{"n_kv_head": 8, "rope_base": 100000.0, "attn_scale": 0.177, "parallel_block": false, "init_std_qkv": 0.0511, "grad_clip": 2.0, "decay_fraction": 1.0}
MLP neurons of a small language model. Each row is named by its layer, matrix (gate and up: input weights) and neuron, and shows model dimensions 32-287. Each number is 128 + 32 x the weight over its row's rms, rounded and kept within 0 to 255. Numbers have three digits each. A neuron's up and down rows have the sign that makes its largest values positive.
After each neuron's rows, "fires on" lists the tokens most often at its 100 highest values on Wikipedia text that the model never trained on.

L6.gate269:119109134148107097154153133148162165133128121146158139135120151123152077077150145125111110132120148067121146127093105153143147120132194107151134140119201149141096115152142127192076145148119147155136136148167138103100145125088094099123147130155108127169086086183095102115106109105046107073159072114122094149092159098111097139122110110074150206136132156140137076111165140134133146128121170116115114188146180116127214175108111137161180127192108126139148149109133072210088136173178137172126132110124156150154092107156114083118176165121084100121099107155175073063144121105110123176135205119138150122080155152086129062120139090117185122137087198053151105225116119137143147195156080105109133098124087154130089120114105198125130130125080159173159105141155142158072165125095125
L6.up269:108174119176151090164096099089135159090083120115112102096120104131114133147117114109061135084071160092132128127085134126056095133120071117165132184176133128189068096167142115103153174097146156082122145116126146129108165074172138151089179147164155111112099086116107138194093143156137145164097100131143123164150146135154230100124130138113102117144063140136122156151110121129101117116185108049105146179087113135140133127105024136186140169099193119137182155167137100124182149098212092160171131148092106143131191199177135139112176074122183115141092100055132131176124122099082108116082143196157176107090135113065139161117091079143118157088147113141131139102139098108168167125140155133091098133119172133068117134161101129111093156136156199073127122144117173096099152084140139
fires on: "p", "7", "6", "5", "8", "."

L9.gate835:116178181092157124173130107171091094110126188135119146194107156172135143103118125116136129097101078062096094174163092149149186127097169147176177120156180109152064096104115114120126218141110183140148104128063196036116077097162103098146117100116129160067134125146063203086126167101122161128105156104122184128113084135141140188099056180144076126148102101159130146161131111142106133124093071090153119126162148142101126146104138111091106188103128116223149117151110146149135117106100082115197138152128125139157118113151120080136092184122070197149080098164113145139062047086168121115164161093163104181122122119142156172142137159141145112083195068126148149081110117114089138152125111128154143156156127142133135167133125132133103104189110108159137139122109156088148116093099109
L9.up835:130170157145109147115183155064081143114124131120121119157104140100166095119105142060181092208134173092141115121055136158120109074100173127178132116137155124185127155072120091115148134164109101103119134108078153138129129088149137143132155164082136201086101142180074190112107132109128083154156125092114169092104063082170154107133117172107093090092076140126149069123135163165146127095140079126162087182111162070122186166131145132155099178123146131129115129146135094114106118140157172071110155143126070168143176100161077181084125158174101077098119187205113137091160122121133110133117112142168096073116149134152141083121125112099164191059169091157136179148131128152160176198130160154083144105113141150145083167176089142127114134129186092114131124166100135112092122087027122
fires on: "1", "2", " ", "0", "9"

L9.gate107:141212132177160168121138167108155144115149147109108107116141097082146169131148096131141089148087199169112066129183122165146075184159099123125114142146108148121183117178125137133187111109134164123146124177143151109080085136128049133141178088120120106116106120119133127109166179203095095046112130038142156181145083096135154092119109202154085171162172157088089100126168064097204150061081120085142140139105141106159113142183167118116140105138127114139150148105093149106096149157163124181142149107103114110187071127105160102125126135132158160096111128130152131157131061161134111146133113137141158129108108123109126122116125159123121151108143121114145097163140075134147198129118124145186062085108062168101202116137105161130148132158182154180094136143124150129114165123130072
L9.up107:165176152124111157178110187153123196140073106084142142115152084144191123124094121102050146132170149106059116131132061106104089176083128223151112057100119159089169126116114120126112154190149139125110108184118168134141150110070114148122148128130157137144158139164140119222123143110136101110128064118125105083126072104200111127132114160101085130144104136142127192133191134165114161166068129127157134131123145136171112122111099177133154149130138120057112186083058070168084065130091129141082112125106161091146075173111119116128086128106133127105155156112086170111128140099128127093102157153108089123114159116180113113094139125126168125125173071140138132109145152166181075104112098194124132170105146147072102096051137107054105163132171150160171125094119152152064061153156129
fires on: "-", " ", "1"

L8.gate439:177119106200186152155178101119128105114092137170095170146118127171118101109151089141150129104119083087124169162126118074138152127155071124102168191127120144118130127100138112097085121149220140150175071118095167097128163170123104109195134126127125105104092140138110188196152074115139135147129152131107115168144112142122064103154132144144069111124164108120161093098138061156121149118135148075125091115057152047087140147139092129147185135086136162102198132201161130122160116128145116100130159097111109151114185093140123180157195130148079115165071102121133119093110039163057128100146104101151157112105149122130210166094086189132157130093190126118173128139074132048121113119121146178119135085135067103141135102145069122164131146162087135141102122118114124164139105108168181
L8.up439:105111086144137169091105089191109152171145143092134114057183138102127091145146118134125118115128107227095130161131177181144151099116094150132129099124118199180131145094164082120144140162141088089126137144187171109103063110166089158142115117105150099113104119139076073142146140114119134144111127145077150143183072100137146141142155074186120110143048084077136147105181151142120125117139126159075104129163126116132112130123106119156085100116138141166113143120197122135102121139124091167106137130149156089144121131138087079134144165146146127094156110148139136145096136140134091181215163022156169131140085073097126129139128094163101124167167108158139123159132163143118140067197175058108118126106153185224105140167105171170136093146138116111134110116156127210138174099094068
fires on: "s", " un", "d", "mar", "p"

L9.gate86:196169172154109094121112163113168112157129122117153112142168104117160088082117174173105136151097175135109115131158120173086100164177069150187120199112083141129114073162186082123131135110209124145061154092125136093096122080136096112101102193142186109108107155145163082139174138109121109082147144131108194151119148126138162138081148135132116173195140169083076116137091160118135127113093144139126138101139102078082177119109114155138139156170158100117125115110133192122147112102166074091128158160152113124111177183172161157091111108123058127100166107126163138156087080116162134167091125165111094159146107132116098122174112175132156139169151090054152150092111132170160120115114186187068121099123091123064130153132164143057131142126197089119115068087112106109091107114097141
L9.up86:105217160130058127133128106145135151137091045168105143171155105173163152068106190149093169155158182119115066120176139115101182156180123161124142129105125131145131135159121066117081075137160147103107159087164167105122161069023076146051167124150146121127121155132171063122142161131119171082154106103132091113118158124140160119178122140212035105149110150155185119118171093072163146120094153158140111082145199101090166112116113123094117166133119075111154135113104123094071162151152199082224078132124155086135115135121153094110165139115098104161117105107105133100157109108159124143134141143120102134129165119106150079136107169062137176117148130134085135143130089112138172117184104081090113161136142097067188155116098126098115136134145121115176118142165111144088149124118119
fires on: " ", "–"

L4.gate542:136096192092120114104151188062166120169154150110143164112116124165166126148129120116089149112157114127114184147131155135170129129163130120110124146070141153144125216099170092122186132094146140109108117131084107168152114092127157063168095143141079172062144208162120121133147133145152106095178116117225128150099113076197147138159185129141134090156115135062120149170086123155152176148119147173149107092002162173143133104140149087098094117073130146121152150168131172109162111097115168146090106105126116141145101172087121114130157119133152106089166095148231101117112153147053096196171162101118112146176095120130138141068184144172113138134124083119105096134098129145177105104112124125081109134141171142104125155161093149098158133119110200092108162101136130132140165145149165
L4.up542:074107138145158108150097164152097185140139102160133166108108101115159138132146113125136130094129168112125127091155133058167125094141133181160154136143124183106158085132098149140107146129141125173127097122125136150128189127184143094119080143149112080167111139130152123105154142141135112153171103144082117127204188138114070155185158120056108162071147131143117083169110141101051092145155162122103159129147159135063139169100109173094085064098233175115118109092129148157153087188109139111123184115089095111075184157100114129121133145105114084064111170148130086150107145233082152179106147122113111101119128112180171109154125065149131080137131120092132148132128100132115122105135102158136129147083144113104174093168091140120136161123133117102169082156097054059070105116181051
fires on: "th", "0", "5", "3", "2"

L9.gate924:151217176111136137124159158127116091156122115131134117134216114096115118115078152131122150100162171123146181066105125128007098097144078128112114220097118106122089158171133052191137170105155122132105095161120138135117150133114156125153147133153118126193135113103147214133169086146145124114151102107131149136096136109117131099149125155082146099183094103182106096082165125151139073134071144115108112135158116132153158103085146101090117080164152083152157143136169140123119104094100139121168226072152137190145074144216126107126143167033105064143130156134084207147144098116131137108111135142125105172132122148146074130109113129100110125142137111188097103128139139124124113104129133137102153109054078102111113123107148104146168089169104122099203063177107156140092096093094122
L9.up924:145170114049140129160120137148109113131156170142119104188206044125126148167120170116079146150138142062139129157160119171107111134167085100091129136112149120133049135102112085154128143059130143121059143144101154080121144083111080138144110134176167159138101105128166216141165114125157149139148105114113146107074173099100132136207112110047156127210109127089082104145140134152159126185088139122122139144177126133173199159174140140125086138147179094158152159164163145167154047134113093171112164079136120167110106121157070095163134144088124150124134148157102167126166176132155161102113122163138124164106088150076117128103110165113179120154166124160198149175099100108131121152163097105135107134098120102080124136144103143136105091189093132112163131174097141077026053132112149
fires on: "9", "1", "0", " ", "8", "\n"

L9.gate210:126148110102147158127113116159136108127104108115109088118118101159130128069109125166154198143099144084118091176158148111131109099096098101106162106118145104126141162146107091092107137173059097157130189131141050127162129212161125145144164120182109079118174136112096117135136093118160139120104136151128157142159078180113112135111170127098134164153119141115072143129166105105132124093110100142116124156114104114092127142078139076107157078167098135120099078148196137149159164159113084151144160105182112155150075052142111114075118166178063146065072109153127099171130149136170118147135106171077174086170158115147188137143118162106183206054179114145149128119094166164156154111141125092119158169110100192097134134124132121119158068072149129076073091054136103162147127097144147
L9.up210:073202164072127113110171160164094152174088126143145112148079192106171151174096111094135121172078089083165089147116120101110116136089107166134134123097088082047160102111068120083067128137074163135098186056114123138151134182084128124133156173100106114105159107148078149126120102124116125200112136113156149117139125126068148130085129168117139132171147136116102163069082140116138092055139150177136122127116133149095144105147119115170085103163130095174143140155144098119173113138053089158122158134134071120083080135077134139116139084151095168133158165119105106136137120163090132084126143162149158107141129071127105148128086161174187120131067084151136126106173151146073141131054188165073118097129136097128070139177147125150131074120128104109059161132130066173118131153100110
fires on: " more", " less", "B", " most", " B", "-"

L9.gate72:126109108163115124117129164111161103143145147142128147122139065110156182105134142175151052144084116117115180140143176164198151117125152096145132095115153092141150108103132109119108136041151162085102081143155136149077150068119088068181142147186132188103145116171108138099067099113092126149168095097132140173111067153085129176123128192159100134134156120146127102127149103141134146151123087100113113121150183130152088112174109156098114156189114143143021125113118090142123165171093099095119129153119135147096133090181142122162103141149206090116128095139097143158105093102082139117173134138123115206141093130149145076157157191136126069147190091164146135144158096157134100163139109091115121125156130149189109076157116127152097111164139112104126109120104091155118112081087116
L9.up72:122092123119092075133156100119126101115147051125113154132184152148110113122116121106126152150165114140143131169132116176201128131119091138150124121060066124114088092092135122095103085075147143129105053130123153144137151052132142139097159133150115132157189131129144137140069186110082112151161152137109166170108109110113103182083128106133177126092145145050152087133122102176187101130166112119092117190145094159170150173175136154155053151102097121124072100138060158134098163165062159158160155207096087148131091091183151129147059103142197125101163157147126124124133128144083145102104223113078116135172116096142114148148134179109119104129164140108162121147098170185161098139157117088143146101130089113171132148167083112206102142193148103131110126117143135131145082112115185
fires on: ")", " |", "}", " Goals"

L6.gate784:130120153095214151067147127119153158077194179140137127111127170163161129117085160112143082091135112092125122137088125179167087157152104195152154108099175076110168114151168054146118151060078151097163150113113148089142142128128105169134160111086151134172106129147118185124148187153137139070147173141173103166118121100195122123127108132136147149116106140130180097129120141095149152144151128167135098195090119139058137104192120115101136121159095114170130121101135157120156146112213120163185162166112087108188207174152137103113113111153191158081116174091156078081163123161139119165135140161093154073178191105105146155096123117132195145137149113122133101137116119170083147090102196079114167118119120137163122120164128117139122177119138118122032043118072076186126119191123138
L6.up784:091086164129173127066141102073136135159200153124118140138170116138129119133121149116105110166087142102127127220092122133152130151143104104106123170118153111119116128150175098091133129067085160093127107183111100083142141135081137123109166115096110157128111173114123169144130156169078167057152140130133091175111149105171126133087088181132130180129109138166147052162111115095146126109145138162118128199081106127098190113198082107128146166111096084125091082109103140150153113125163143112188117109150062150178190149173132178160120139160132160073134162114149096082148115135142094179144154175085165087165092140158071142139078149140173101070168113156118124116078108151116154084124151082119175102112116136140121148144157116095093118141110164115065038116125100170074150143161105
fires on: ".", "\n"

L9.gate55:118176132092117163164150155177122095085104132090151147100188177139095164102061122149170105129121127093124129092175107119130097092093144169132102127149121154174103209145167098101135091172090121171098153139129101128101162123126112123167125111165178131159102141076092225156121099085087091111112170095126171123133055145146156067165116177118111110211126065185144113132152192112118121095073105079142131141113158174094139136110172083103096134077130079176127114125158142197114139097090138113191183158141138180147153106148095143064143158094109123150136171135077139125181157166163151161107168134063067146080156082146094142120130068102120128098092062145076171123104152153179089128144138196140097139136075144128091133191148188105101113187129137107142084120124131164115085129115135
L9.up55:158181145093141177119158129063108104134122107112152137154167188123060121123166122111128136176105112088142148115145112133124074130135111086144054133200111085155109155177137041149189095107132132082090109103091151106119151106135150133175093123144151111162106122084137143139115062084086116105089077105172139061126086142120127117112122151106190076202131076140149162156156143138125140102147147155112103163148124121143169138088143102172114100076149028146133139167164148149150068095118157103184169090121115139115161123110083109121076138118141110170156174154121146142159107076104168096049143167099090135115104162111131106135115141122098125151133101128107155110100149122160109116108147155121118086129140136166088131117087146118161054117116185176156117156160182143040107133051173
fires on: " ", "1", "9", "0", "\n", "8"

L6.gate772:155068119104146133091141172099093112085128102113123079138174132133101126125110089161155103126152124096132096135187115131123138102138116117129207110133195130091133176145111121145122111115070141130138160115145140088138110187119160139098110132160146191155110150099131147119132232149149120137160151132175139131163125094131157090100138180107068123105092130173130094142110112125136242098162129206139142136171094102122198120176137168127115159122093120154101087142122173131123133162149123138152141186168095064174163124099112166118107151153163187095104175140094095132134104148181126144151147141164163122144180097127139146115094139089130101147173096150119116082130108143116153031117157104099161137088142089101146135165133070160114166103178158130068103120064109115137161159138167
L6.up772:112093098121175154061132174056137188165097143096140118139122140066130076158079136124148098138116094122099144044109125099126125137104135154132139146111162070087114120178134118143105153082120136156189136109148118111161078170099160116116094127123115172165180084151104118085111183081042192124132123170147166156154135077168133103101061197124094164137127140128161114138080158099180172136160141160109105155088136079079151127208124116180109146116101128119126121118125169115131156097135149131141135135142092077130154148148195134122081215180141169116144182151110126093185089147169040185099116123156132196110110072137120178092123096121161122077145090099112135084138186150085146103136159136135164117110105146120135143135135095133119188156137110145108091116090146169146110174176113
fires on: "\n", ".", "==", " =="

L8.gate530:163170104143110115129138085131086158091095140169078178151097134135095136046166116113144098109064146100157135124124102115088175094163087112135129073053142151121150135134161128146091129165202156203171106142131119097106087113095106131119096108112085178104141129120114145070122093125093165128130139060101064166093170093146137090096086133195185146146144095145138141070128117193148072135144097147129116093178104091120121139141177165159077064146126175131127143096103128109129098159112113119120090134185136128160089121168119117073054121111184145114148096081113095071138110226144111073106197188051150122150119157122110104126040139140190146107160171133119143136112110133162151155114128118195121139101100147147173105179111107138166139164069133180131138159075123125144157158142081
L8.up530:076099142130133101161103180163097147171125150115175120098131095109079135123144054103117135137143127163102165113158143171131169133154188156140093102150098141091139124122110133173179094152118140143085079155129133143111148125110145079118168142105143108118107132103171156122086153180112154130105113169060094120124154177160044115158081176173128124107112151128147151115166121094067153150106096132146085115104171154047155176157117085078154149175113109112160140148113138160119080064143137139149160175182172104146188117143097109180140103124191074126125170109125157107090093112102158171141119117152104129085094061080146095102113122180081121144150177088030051135107176175068128152123106120156131139142141207125116078101096165112099137131169056118159161211155112147132127162147102
fires on: "s", "7", "9", "8", "ir"

L9.gate956:158154166185107204164121118107143075118133092078161118167103081111202165104125141097164117106168188153099098147167146148097132223174083132081120108127142143135179124132101117182155099105090096118154103166119122153137156086129153122114110107076149113088126102167157139134152136132121135078110061084188134120132134113078086090075105149131108123155113178128162128133136176162137153073120191156161084116120130128106144156114075085106102122107138160156116145106048142128109125104161135159105165075097132093165150168102136138091194127120149128113112136134121172088125094117140172121140199058158117177169142182126150148103123140109171198124160113114157164094150157128149103163122139141169173135072170165191145083111088150058194147150100136102129137148122111074068138127168164
L9.up956:096087080083167145145136168125144123074103035109074097162161126131133080141125073139115123075153138168120169113151134159137143105133075103117148146126065127084128180185090167149129194194188122090137140152098187077150141146173131092107127108139154137123120165109113127162154197139168128065135176123122126105144102170098072094148154176106058079152154155112145160121084087105141170139118112077208097130145139136118152060107108086161098163141189191115148138140111135102125108126162126159142119143133183082142083162129146141107159109152068155161104121195159135193133138083145143167160162116151104163088127135171106143139154216145061091149120116175157167133107130144150141097149138173142195207134134087110083159091130064167204144123137073114151103103144192148123117124123102
fires on: " ", " (", " re", "-"

L9.gate807:166151130092095117112144150134146103143140118110124123176094161140175165122177093075122118076117156124120131153105094124151114144128122089139161163123131097189104152096130157134134111167119143161095150132096167053089117110182124120169144110139093127185154114114139161062148128043130109153112123136129160122075064158094157108060149177121106094131119103189147140111158158136192135123135121151107046112178195164111085150192189105108062155121088148179113075149128116134104107095113074137130171048109162127084157100118143126148061156106122092113042078123140162138125083083109156121088108157141071174103066130123123164163087138132133161101168082132077173166098087156113098148144124176131126153090172161121171082074083156145110126142067164119131117181116117088108118095100101
L9.up807:113167140056133132118151130082103157129095154142122103166128100127135162117098137096104171115139134085134089053157090108177143136095116145164112119151099093168104139179193123125115069128069144130129112056094150136128137041060114113172139087133143189120078163136113161088118109093173146219097155157109143127136137100117075164122143131136113135106138045128136170206108158154168123150142095145108096107166119084164099162119143115156122158137149150150128117095224136138149083167119150072147110132143073129130134121208110158083143164087123100176178098124146137170049085092112110114094173135127087127101149107115149176155125147097184192146058158072114156087100117136112153105122062115194117163088084166133065077089136136180120105182148131155165108133114202112118129117068116
fires on: " ", "1", "."

L7.gate114:140157170124182136171147150144120152063173149177124099140126171100155165169158106142102188150121128095179172112110082099147117089183091173165137106175089104130167085175128053086110097078165089176113142102144177194182191101148149124111103129122133127121145144092177090158130093083178132121130131095095089132129148145127121092091119088159084082096113194087069133098081114144074121117147185115131145124158141160135149121121153187137136103104126047144147109130058146137150090098129064096118165170144113084150098108115127098110175142144117125108134199102100144155131110130108141080138144174072157089152121108134126142156124144116096096088162081112142091081097150134086143097133098140117067092109139134126201143036128188177105160105138144104171173055188143153108102157155156
L7.up114:109164129182149121124107109113159150101145130151101116094140159127101136190094219102087117172111092200159162077113054116140131151153177201151143152085115098158148152111124157102126162122141127151104148071116178119177153099161150152158142122139137157120101059124180108135152108117122103173082146148117107078154108138165196135123115046162122099129124147126100115122126154137109132159085142136134162177108156132159089109100159152178044104094089111178106153141113231107158106151127101120144131161123126156137120134102162101174140196210149120130118150139115152127131091143170155129138190123059136076142142084178197149108130224097084069122143151156160162110132165076134144097164138108103142131124114146116156152129127092132173180156085167067143142124132142153127138114148132
fires on: "0", "9", "1", "7"

L7.gate886:156164151152158122083121170171155091205112142128104087107141079133091089136136103066125110116181089135164096168176097192132183174167173157164191125140143151152147139074143118135133110175192160090123147105191124109199115179163164153165168131115148123149095118129193157113146124139127185111131170157121129098149074177157181122128160184153070157132105104143093111081159122077119112101113154149123137118161061171140126107113189143118087084141125134122139093208124087088109136110141111140188136140117164097077142107105159119137126140096122180090169180104133121142152145139144142127163103135153151165125147102123073114152152168028115211071117118102125145144093087128150093134154148182175112095154139062161159081132117132078149099137084112177128128110165069130129139132159160
L7.up886:207141137161095149083141124146227125091127068169148166075133107128183105173080132147136095155150155116086199136121120091119102151071147103156176039093130139140174190145148091131168132069059064152112104155145087142125091043104105169113181147116080071142165099169152146178112159093133154082097133135120212190111141102140142097136127177114145113107117137116098103107113141149082144189148116115150184151099126141117140177110158180144195117148133095102132195122182083141139080163083112138107103175134138142163137143125182077116111169145146167104174178092145112060110126117140128134135133116161104103132144119097132084137153180151156103130108080083126095153129129113161166140152097196179093152083166159049149100130121140150100156173120110126133190133115161127140080121121126
fires on: " |", "1", "9", " ", "0"

L8.gate595:107172095145120135166148138137106163117117140156180144147162130146036088118118095131118118169160123083134137145078139091086191124184109097093181149144133068160128121086110090163102166108111085120170088157113158131156097171136121102070151084120115077087133069132133151135136136114175141137136150068158106169198164061166112103100120069157142072161161157153121173140080111126104146126172181091055089139095095157112095092142105110174091189087087121185109198153100142099202092139110128069123163074177076102107125100172144111192125101131121154131132103071134105129073120166120111079159106132150141111104090110084171131166128102121154104107136089116131125096141110127077156071076136116146128112168189093122100131095058104162128166015120194139145156118132156133117146153090126
L8.up595:131107140130136134159115133140156074124088138154159126116116125147128101171142115185092138091123071118106139142112185147114056128170131101111129092079144148165137133209193082132196115107170104089174088100112129055144162098178142152126069097153118150119101130166114086131161154112145131048093071183132191113186098132117131106154124094120127113115103132067118110096084130199047103103151118130140122100135132082084121188104167155137163080146147178107096143112143167076090071127130133086069104173185119122144164104098138122128152095123152138142185089178129168150056122187084132174128169102164136076118113186123128142106121213098056131078167143110161108106155138115165173104188169099140086188152155079117125113162166074102149101128096097079092127178176086134162105101101128
fires on: "1", "2"

L4.gate97:164081159130104175137150158125118125100146121118107129099107110066101129137157133090096110089163158173088112120141130157125153137110150169191131102070220131186101108083156117149128105171154178116076149148102137128146158157159101103138199166148093137112186167160082162114167130108081148087114127087088078114121112098143159106163138104135113134178169114133160126108120158119085121152164073176141173153167165160128132167131130107179080162120077151074120128139077147170108097101118192142123139089093130083127199111166206176079172146138155143119179176134169084106129105065112097158179131102102157151110122115154098097100185122149096107105145145103151159144123109132132110170113122161062112143098134145188141087147080131201106159089147199116105122150118103145181178083133122
L4.up97:157135139119071088140089089130095150168121110154160165164111175173110129124121054123149111111153106116123160125143143140074118151210072137105092159071160097099157143155094099092091128182111162122143136152197152090085119130187122120108086092153129110143100142118145134144138155134074153175124081150124099125159115111063135119124173121097218147150090125105119110159138126112042133106155190104107091141145127137157071148098130112126139084125109159139101131089059104164109135156139124161124157190036145095138091110169160137157091195107158056134138141117110109163145057152154122128140132155108114133071131109146094177108127192065137148119060076149110147102127111179132121123099175159138089162090129123138151134145187141051092098123149187166137132148184137038130087106127074
fires on: " /", "3", "5", "0", "7", "9"

L9.gate376:151133142110098114216138130144126143066248119087181161170157163083112088198128138165141193111162133139085152118137160101124141086130078136080156134162069065116174090114132056099086105077111125075146151176094125148152117135174176056105159182118117180112169123125168081184132160163131164148104140139134139130118173150140078110179101162133088132137099094125121137255077118119077165157134095153136183167125130142109098114075147114104133113066172137139107131088108137138124103163127109067151140110119116118090148081097187149115106096159159098104053111101117156115076138122114134122183157144106143145093110101142176140115084151171065099138171147139112109128085126129156100083087140084093155098126107141073113141142066133129105149077070143140100092098108114165148178152125091
L9.up376:146136137189108131162192150153100133195133092066108176133151152134070137089178111156128135076151076113120123152116155117090181118133160140097116123131110161136144178167098133141105110171079151127072098124078137123134158087150190142179055107125148132172122096094147142128086142141124135100146110165134176150069100073153118148150077155133121120114186137124137101107157087116067143120187087162143188174096119132100139109170179135095125053156152086063174118205067131143127106111128152120168121098135150142186123097074128105088158118137096121147146154058118096154192118076144100134124126172192096097042109119130115169117102178089125154118154168187118084139156183028143118173186109132094076117098114099088121104159122128190119140163151161105163114134130074105198135108132076
fires on: "0", " a", "5", "2", " two"

L4.gate959:129115105146115170145092151164135084141155124155177124098072042152077166135160129081145141149152055105143120065189163116182154116133170148173131129144115165132147163157106124132117121161058114144115153140088154162106127168095155105133133129152109110113139108071096058107141098152137149128096212130087149171176097117135133108108103147134173142130090080117119149076132138065152080192170102192120132151180068130110103169100125119100154117088105141109134099124138172098142129076114149176114106115134120137161112255166107135185066108068143148155160190136108114153076123142103103155125103111157144160044153102121119139085186149138164161157157128135144143133135203138162097119149117148125074102125111115102077101097111143135091167132130129077116077104155101126138141111168079
L4.up959:129129064166139123101156137147182135092128193086086148147086149119136126116156138099157134120142130117175155140142104097098166155066123130138127133160110127130093129157140134173115091214100173096080162150087133144121188183112130140144151131147136181094135104109112124128114076152194112110135114120129128176138090146151016114129055122111127124087136128104123159062138115075159067151196140141089096137108137103161146119151140109190133118161152118166140174121125151114122167139126115117174114149161112100083121175063096111134150118085156130090147095156083122177081107152129120153104173110143153165104139118099111079132121151104121144114130080143124141171118164192066129048190158141059109098125093165147134166135109118161118153148195113067094073138112102129102164087013122
fires on: "′", "°", "″", ",", " Votes", " Location"

L8.gate170:145128163102114122073143126121148175074156151121112144166173200170100086136119032124137130128120146127091163125150083085166117123181077158101174112089140113153125160161142131147131127054077094133106100179176145070122100173167119087119161108119063072176146109138133140160142131145158136116142141100082081140106117087114108098125141142152122128121193143083190137097119117147127140191172139115121104142084190177124129174141097081128109111156117153123141160117170159122154133093121106113188205163171089113108047170172095125143106089087162128115157077102157158157151115187142132101144099075106121133113148130162088125139143149095136077098182106069165185113130137128114153106112116147168180085116126153112136089137058081147056131141146121205145089136111149096211188149121168
L8.up170:148097109186071125126139180060118099110149123133173097147169147143162154100131085172133122169137102118117184092118102103189119137155127142132131099157107142116145157158092125244108162113059142097147135134154151097169091141132115152071122083086123126064153107086095103108218146161116088110103116147144166109161147120129103149161137097158144173150177126129092136076069147168097128110125088136096148077106100130104075088205139085090173122123106111131134158131088068114178084154080102127087199168168119084158099136161071099140138154110192110112114132196116168094146121107064101131140117156104106144115144090127096150121094139139072119133135076130129104170073092104139114079103135098170130028128160145146145139158102118160106088090111097103089084152148150134157115081139170
fires on: "2", "ly", "1", "ne", "age"

L4.gate819:144099197190160198145154120187135137143172091095134085212149165091058105150134139087147082153102085110115161089181113146174096157088085088136090131117139177137095150099161124114112132140079134160126108069135144076152154139121139145174147144145103128125130111116091113137130163119137125205166104080111039111186098110113088156140147117096055056091117065149146161162148090101083114093124078153115111107182153090072148173059172115125129082128096126175076132115113139131204111128078053145115221140112119143209108196109168144140118122048128117101152130154133085118127130136109162123123110100112117147166123069128110120100127160119158111109089110134117139096094082142109100131152120101166190149161111079151144083146108095141116141131169138123088159141101069100110138092133159
L4.up819:095117166095120161129090093128134155140180108102123175080127121133099124141184126137148104151090185163108097139117079082166129120154104077105134147154086167141156149128127124077152093145084072132159119083133165115054083116090094181178122112111182133127141174093073136095078153117140150162088119159088126110145110125062099110119159130127166120175137044160117134160132146100089122145152160106114100134190120117107121110106164111143138137134135150169129103154162111111141130086135167167100164149209110157134079173101146108161138183162096189137201109163157117127111132073184095102189131101153216123076119100119104114152107130136079123181174150108101137127148150126064112077053084126090106155048119101180142112066128131192164163116159125163118105143150095103086167132115140
fires on: "o", "on", "pt", "d", "s"

L9.gate427:140112163083191080104133147128108134121114116148145169163124180140102173142130151057143170061145055085139166120154098133178114114145076131166136093166149159106121107152181092111148108131104122159140145153118155144088094095095103098064082160110119152168124113116111180107104058084151154107168112105145107110142140172114110134109144112138100160194120150156152098087160143125117176106196078083111092112142169111112077114116143047115109111132137173087116086138119120141133189113157113100147110155092125167077174113117139104117106077092084152151112164089116124092136146130160141147077141063077080191118138155143051176134124210150137102104119160087092158110189082127140138068134127170081141161133134150136151126123154161168108157075066057129034163124128142139063101147144136
L9.up427:090118122122122162162150147095085139171061109152141127163181104104187132146134191122118139083092200043147136168109159130107144036148126163119071135205150127121143162162167148152160108131183177114156215163098117068105104168099094141171150058109131176085144094110090177106090090132118142140106119103157149067167098108097081137126099162112159094180135105143104168117130093130206154131149132150135116094121180125116138198120157117097114146129136135160153068145122097144120085143104179153180112145116184152106189145173124149146085104157113147132161082119078088103069149071147134133075191138114095137118103152177124171102120083120134186125165154136136079121145120163096121142107177091104151113114087090109092130084124182078120115102123049167136119116115159126127113078155111
fires on: "0", " ", "2", " do", " dis", "1"

L8.gate869:116176163156133128102170092088127113116124084083096109087157099144152163124129130059152163160165102170119117110095094090112167142137158064125085089110144119070131101120130060124131140119059117098160118175149106188134024084105077139142167105134111145124126120099160119128109096171127157083154172105083104096127038115125121126094051115117115210100129121135106122173101158143140157095098099183092182093147175183146068169079156110150102136143170123148145166103108153117095126133146197132153149133160134146163095047132183109093121116065107173098172140137132124093155078104123146168176107103158140130129146139086189192122106104168148130141110144167144114101120143138134097093077101139171201134062117148092151098146100169155108139123121150181124105127144118094092152138147077
L8.up869:115133152095131125195127156184154166136112184079103110169114128121172145157133113133065130112134080122142089146112111071169164115191087133131157140117142174097128100101103108101154171148126142118053153158111160118139081145142130153107152154122097114113116130162147129165127153161070131088130115147139110176096094154163117136073166084185098119140101126110091173093096044113173207080098126100133106116130111150142146151119136196142162134145156121152146108097032072129098196125176147187118135159131136137122112168136118109131091068132164124133142166158093161080133108076060127085127105154135134131148120091106131159130093151104197078125128162152127199186145108091127105155105114161102059150153068103120111100077084085103125106187091169160176091157144137131115066129143070
fires on: " at", "-", " of", " near", " side", " through"